Weights of a small GPT-style language model, trained from scratch on English Wikipedia.
Training: a variant of Adam for these matrices, 295M tokens.
MLP neurons of a small language model. Each row is named by its layer, matrix (gate and up: input weights; down: output weights) and neuron, and shows model dimensions 80-175. Each number is 200 + 40 x the weight over its row's rms, rounded and kept within 0 to 999. A neuron's up and down rows have the sign that makes its largest values positive.
Before each neuron's rows, "fires before" lists the tokens most often just after its 100 highest values on Wikipedia text that the model never trained on.

fires before: "an", "et", "as", "ed", "or", "a"
L6.gate68,229,202,174,62,190,168,194,190,154,197,183,240,202,217,225,155,206,226,300,189,152,167,176,216,231,166,194,215,93,167,247,200,269,176,168,147,167,114,219,146,274,238,163,272,278,218,179,206,168,138,220,176,151,151,144,197,266,263,166,134,198,253,200,216,197,235,238,172,209,224,212,195,244,257,194,202,222,205,105,177,292,188,179,169,223,208,247,224,273,178,135,271,203,195,247,207
L6.up68,189,204,188,156,245,195,111,257,148,246,239,171,211,179,174,157,240,196,181,190,173,169,218,181,258,291,160,172,217,206,251,189,261,171,152,203,219,205,152,155,194,219,194,221,282,208,120,243,159,164,246,229,263,199,256,233,246,253,122,193,150,202,181,240,186,281,199,186,193,198,221,216,201,170,154,102,193,218,207,194,200,198,202,238,187,283,190,155,218,100,141,191,208,213,302,208
L6.down68,148,230,192,159,242,219,166,260,231,190,234,188,277,213,246,108,127,249,171,240,226,209,245,136,228,235,174,180,222,214,267,174,162,226,230,214,215,186,268,205,231,208,191,154,203,243,190,225,212,127,243,162,194,238,130,174,264,171,176,246,202,235,151,231,208,205,202,181,205,183,168,203,246,231,255,177,236,208,165,158,281,220,211,173,220,188,210,210,223,205,131,210,220,214,185,192

fires before: "==", "-", "The", "In", "==="
L6.gate258,224,273,170,234,141,226,240,209,161,248,207,188,198,254,209,254,231,178,242,206,258,151,156,135,202,251,198,215,176,114,208,92,181,179,185,170,198,174,157,212,231,170,196,167,179,215,171,215,216,243,279,167,176,196,228,117,169,219,131,222,195,205,227,237,220,237,220,238,272,163,183,261,179,174,266,179,159,203,205,173,263,259,134,266,229,196,217,161,140,154,143,211,201,202,260,278
L6.up258,206,218,189,237,188,201,236,232,264,270,225,190,221,279,243,124,227,247,219,229,189,234,190,211,239,257,154,218,182,112,208,184,188,262,255,200,206,243,181,183,187,162,165,286,217,186,243,190,232,192,232,199,227,210,236,233,175,195,219,166,220,150,240,188,215,157,256,203,140,143,192,176,251,150,250,160,232,199,245,201,132,162,209,125,166,163,299,209,291,233,188,240,180,212,189,184
L6.down258,168,167,145,242,188,204,236,178,207,283,211,215,217,184,221,312,252,200,191,230,221,192,240,211,161,203,142,250,169,248,183,224,175,217,198,218,220,262,286,198,219,173,192,231,228,131,184,192,231,156,220,197,179,200,126,120,243,167,144,147,132,212,234,185,199,271,168,184,215,204,186,244,137,176,180,253,163,187,272,183,238,257,179,253,159,200,209,143,200,187,197,237,208,252,149,229

fires before: "The", "==", "===", "2", "-", "A"
L4.gate184,140,176,230,177,125,181,170,249,225,192,197,260,208,217,220,232,225,191,237,179,177,131,161,223,183,227,173,293,261,118,243,177,183,231,264,159,227,277,234,215,229,226,199,218,181,244,173,229,245,136,242,173,174,189,151,204,172,224,206,210,202,197,247,198,189,253,176,246,258,118,134,277,282,136,224,177,189,226,182,168,290,297,222,216,267,227,201,220,120,240,182,243,253,151,217,171
L4.up184,177,194,246,185,142,237,213,230,228,263,201,245,225,204,221,182,192,184,220,105,220,173,234,242,176,285,165,254,194,195,254,186,210,280,229,196,206,241,192,199,224,151,225,169,201,166,194,246,291,168,290,200,191,288,202,270,213,297,159,208,187,188,218,152,191,237,199,190,179,201,222,174,202,240,205,221,255,249,179,164,179,282,199,216,210,204,195,205,242,149,156,221,241,142,268,185
L4.down184,224,188,281,248,131,252,184,174,204,238,208,217,216,220,152,231,202,214,172,224,208,210,247,163,148,246,101,262,220,208,185,188,317,248,266,217,187,176,185,259,178,165,238,219,179,121,163,221,218,213,151,112,212,217,185,248,154,208,200,154,257,131,224,222,176,231,152,199,151,170,177,165,194,148,217,258,231,191,343,204,158,140,238,177,229,159,200,228,235,168,224,223,183,143,208,226

fires before: "a", "o", "an", "g", "h"
L4.gate181,154,199,133,225,113,214,128,181,254,231,192,264,214,202,241,158,253,162,219,273,150,170,205,163,202,213,146,235,198,155,254,191,214,123,233,151,196,312,241,156,181,210,187,240,186,162,200,165,171,205,199,145,213,203,216,201,206,221,129,178,228,156,157,194,232,228,190,133,247,175,119,217,253,156,203,229,176,154,201,159,140,270,192,154,152,145,276,223,181,197,199,223,192,217,158,242
L4.up181,210,234,186,162,229,226,163,146,206,219,204,150,265,230,239,155,218,173,176,178,240,192,204,200,203,202,225,179,207,142,169,181,119,166,217,241,171,188,173,168,207,231,229,219,186,157,187,208,202,152,132,206,243,199,204,228,267,217,171,200,247,190,144,284,216,167,187,180,237,295,198,241,249,268,165,168,149,156,199,167,176,241,138,201,206,218,229,157,210,256,195,207,154,235,306,167
L4.down181,225,144,160,179,160,227,157,221,178,226,226,274,223,238,237,189,271,202,159,236,183,183,175,204,234,182,205,185,189,146,211,127,204,178,167,170,198,235,167,195,161,221,235,241,191,172,205,225,183,185,206,159,212,220,177,168,242,198,197,176,166,218,206,203,180,210,175,149,177,233,52,170,206,212,162,207,293,237,195,177,274,242,227,239,161,193,200,204,191,211,222,363,242,214,152,148

fires before: "\n", " |"
L3.gate11,137,267,234,156,156,215,209,205,209,206,263,228,166,243,159,183,287,121,153,137,163,202,186,198,228,180,250,211,234,235,172,219,245,212,226,213,241,186,261,116,187,219,171,168,194,146,142,206,206,249,165,290,207,149,224,195,172,134,266,197,237,202,232,141,220,171,179,160,222,198,204,213,181,200,245,132,204,203,166,177,209,179,213,233,208,194,183,154,205,214,191,207,182,123,175,202
L3.up11,198,171,195,190,238,162,186,245,191,119,150,239,195,229,237,145,210,132,198,197,235,220,192,154,117,151,180,305,222,155,191,211,168,215,203,164,217,180,201,137,221,244,132,171,265,181,246,146,181,170,221,184,173,197,236,198,311,166,154,198,193,139,162,215,281,198,228,222,193,131,224,244,190,198,229,210,166,223,171,145,220,187,167,100,218,233,173,146,239,211,231,215,246,222,213,215
L3.down11,132,269,214,232,209,277,212,196,160,171,213,283,195,188,182,225,190,115,206,177,235,203,231,232,194,195,135,274,241,285,177,233,149,209,153,137,162,191,188,200,192,205,78,194,274,191,144,131,218,265,179,238,200,130,218,196,185,217,162,236,238,234,200,229,182,151,106,202,166,217,189,275,207,192,179,248,180,167,204,144,213,218,156,244,200,258,217,179,220,207,243,192,185,231,194,241

fires before: " |", "s", "–", ")", "),", "\n"
L2.gate479,218,241,245,117,254,249,162,254,185,145,206,133,204,217,214,231,187,176,191,278,202,178,127,231,195,230,222,300,166,214,213,214,223,181,157,140,158,262,186,253,238,185,144,155,275,123,183,237,237,201,199,157,127,201,194,172,225,290,205,204,242,242,177,199,267,180,146,221,177,226,210,164,212,241,200,217,221,162,107,154,203,187,290,192,245,296,166,211,128,287,179,224,236,204,162,274
L2.up479,233,154,161,190,178,186,212,181,169,187,253,185,146,202,242,308,210,206,194,182,195,184,160,153,212,194,189,179,257,208,158,217,173,245,127,195,226,178,216,245,210,198,240,176,262,250,189,205,146,290,249,221,116,193,141,173,223,138,187,238,149,237,204,233,186,95,226,155,117,171,247,199,232,215,254,212,187,189,188,236,285,151,227,178,154,267,153,222,229,236,167,196,254,200,247,235
L2.down479,237,182,184,265,140,224,177,195,143,238,175,196,202,164,191,284,301,150,195,184,238,194,172,140,249,204,236,173,276,208,164,180,247,227,191,257,197,200,212,207,143,207,282,247,198,171,236,172,182,173,268,162,203,186,190,238,180,233,218,220,174,201,274,222,147,178,196,132,222,205,218,138,257,128,264,169,214,179,187,264,261,189,248,238,116,222,197,244,193,174,187,187,232,190,254,163

fires before: "act", "iv", "ess", "ince", "im", "inc"
L11.gate490,219,251,208,190,228,240,220,156,231,221,132,203,166,236,142,174,182,232,272,135,174,166,200,250,243,172,152,269,186,170,141,204,127,177,282,193,178,156,208,175,245,265,210,223,243,165,194,179,245,313,218,223,125,249,241,191,186,250,169,153,267,166,246,119,151,164,223,171,214,180,219,200,125,243,186,176,185,112,184,167,207,246,258,206,244,246,194,198,209,190,211,194,178,170,137,226
L11.up490,205,184,215,175,211,165,152,169,211,168,219,268,255,122,153,253,161,215,241,232,132,207,174,201,221,131,172,248,217,194,228,228,185,246,213,242,213,239,117,161,266,216,168,196,192,204,250,145,188,196,223,264,231,206,216,150,229,147,228,119,218,166,191,232,164,140,202,220,186,188,172,174,225,266,157,170,208,151,181,213,169,138,200,160,192,223,252,174,167,213,157,199,181,130,160,165
L11.down490,253,190,232,214,221,237,201,232,239,189,219,174,179,205,176,194,229,134,220,191,213,209,227,247,216,166,215,214,247,148,222,230,199,219,253,145,165,131,157,158,171,177,226,227,178,174,188,156,245,179,285,203,183,245,208,208,247,171,189,134,266,149,241,140,230,205,261,243,201,191,179,235,218,219,203,249,234,198,223,160,206,196,272,184,271,185,195,159,201,200,221,248,147,167,191,186

fires before: "\n", "The", "===", "A", "-"
L11.gate408,166,259,251,259,172,220,181,250,148,162,137,179,99,272,210,162,200,160,163,199,239,91,152,194,164,192,182,239,212,190,191,172,285,219,247,240,268,183,254,155,219,268,160,224,270,230,184,227,252,163,165,162,214,240,130,197,205,134,187,191,262,221,247,231,295,174,158,129,238,191,157,177,160,163,179,181,182,175,167,181,185,195,150,190,251,209,201,221,195,237,163,189,198,158,129,139
L11.up408,242,181,310,237,192,221,185,221,169,200,223,280,128,122,229,161,208,188,182,196,178,181,229,191,178,261,192,220,198,214,134,220,150,173,224,182,156,216,226,249,259,224,230,200,209,183,114,140,204,161,181,250,218,165,152,198,169,238,218,174,170,150,185,137,236,210,161,236,209,179,214,188,263,250,157,152,214,173,248,155,219,218,301,180,218,152,110,251,180,185,180,219,251,126,195,263
L11.down408,198,165,238,268,167,280,220,171,181,136,118,148,264,187,211,162,140,203,158,141,192,164,252,221,188,204,126,228,205,236,208,216,254,176,243,193,237,281,174,270,187,146,228,206,193,193,170,219,264,204,182,259,267,199,221,221,186,212,243,189,237,214,254,150,248,178,250,237,236,211,237,237,186,106,183,175,245,176,248,152,218,209,276,234,278,224,211,236,250,235,210,243,204,161,230,249

fires before: "act", "iv", "im", "ince", "inc", "ess"
L2.gate184,174,159,168,142,170,153,212,159,196,224,194,309,154,196,253,164,124,218,176,249,139,209,173,142,155,160,195,286,159,174,158,225,149,249,226,223,201,219,130,162,239,290,183,213,219,234,247,164,240,226,198,149,153,218,174,225,202,265,229,142,241,180,181,135,145,206,196,206,162,193,189,235,180,242,249,132,202,126,146,191,141,266,188,138,170,224,200,162,244,220,206,247,169,136,150,180
L2.up184,186,198,203,115,232,205,232,239,257,185,195,205,181,173,114,154,208,249,237,136,251,218,205,200,201,185,161,187,159,175,253,159,271,170,202,194,228,146,198,157,239,149,232,141,243,203,158,225,156,175,274,224,203,240,179,173,199,194,217,169,244,212,225,182,241,161,216,200,202,147,188,173,175,243,132,228,201,241,180,160,177,222,220,135,256,189,237,152,141,256,197,201,194,140,179,218
L2.down184,145,202,151,122,246,203,217,209,238,178,184,177,175,138,198,150,188,218,236,146,227,213,188,156,128,119,182,198,165,202,197,127,178,213,230,188,189,150,133,106,233,209,256,131,185,192,228,168,212,205,236,256,151,236,186,222,191,149,204,209,237,126,271,157,252,203,197,220,160,210,216,134,187,222,185,175,239,197,228,150,145,194,262,208,194,230,166,206,162,184,248,213,232,111,215,165

fires before: " |", "\n", "5", "0"
L6.gate336,157,264,200,189,212,299,209,142,180,271,229,165,210,191,215,186,230,203,201,209,184,201,271,208,154,165,141,209,203,204,172,252,228,102,199,165,106,160,244,101,130,143,249,220,185,193,242,248,172,244,218,223,146,162,256,220,157,254,246,166,226,220,206,212,218,196,233,155,149,169,216,165,213,191,280,174,154,180,228,266,186,158,225,161,163,164,177,199,115,222,156,309,184,181,205,202
L6.up336,266,219,185,204,217,222,199,198,136,194,166,183,194,169,226,154,219,158,219,222,269,138,272,163,158,125,183,240,149,140,166,151,225,199,196,210,176,269,231,237,224,103,184,202,172,253,184,267,194,244,236,198,194,145,236,204,251,214,223,217,202,299,232,178,211,139,163,203,230,222,212,221,211,176,258,249,144,180,208,179,228,174,165,156,284,276,220,163,205,234,195,232,216,299,230,206
L6.down336,228,186,177,260,153,154,176,136,176,132,119,236,225,211,184,178,256,123,230,206,175,177,187,269,242,211,252,214,228,216,203,210,269,167,71,204,269,227,199,151,216,204,227,176,217,166,220,181,214,212,213,183,228,202,203,250,103,255,260,156,229,211,188,226,210,214,182,194,260,190,151,199,237,227,179,189,135,216,302,214,170,201,236,199,188,196,211,200,250,166,158,238,202,205,161,248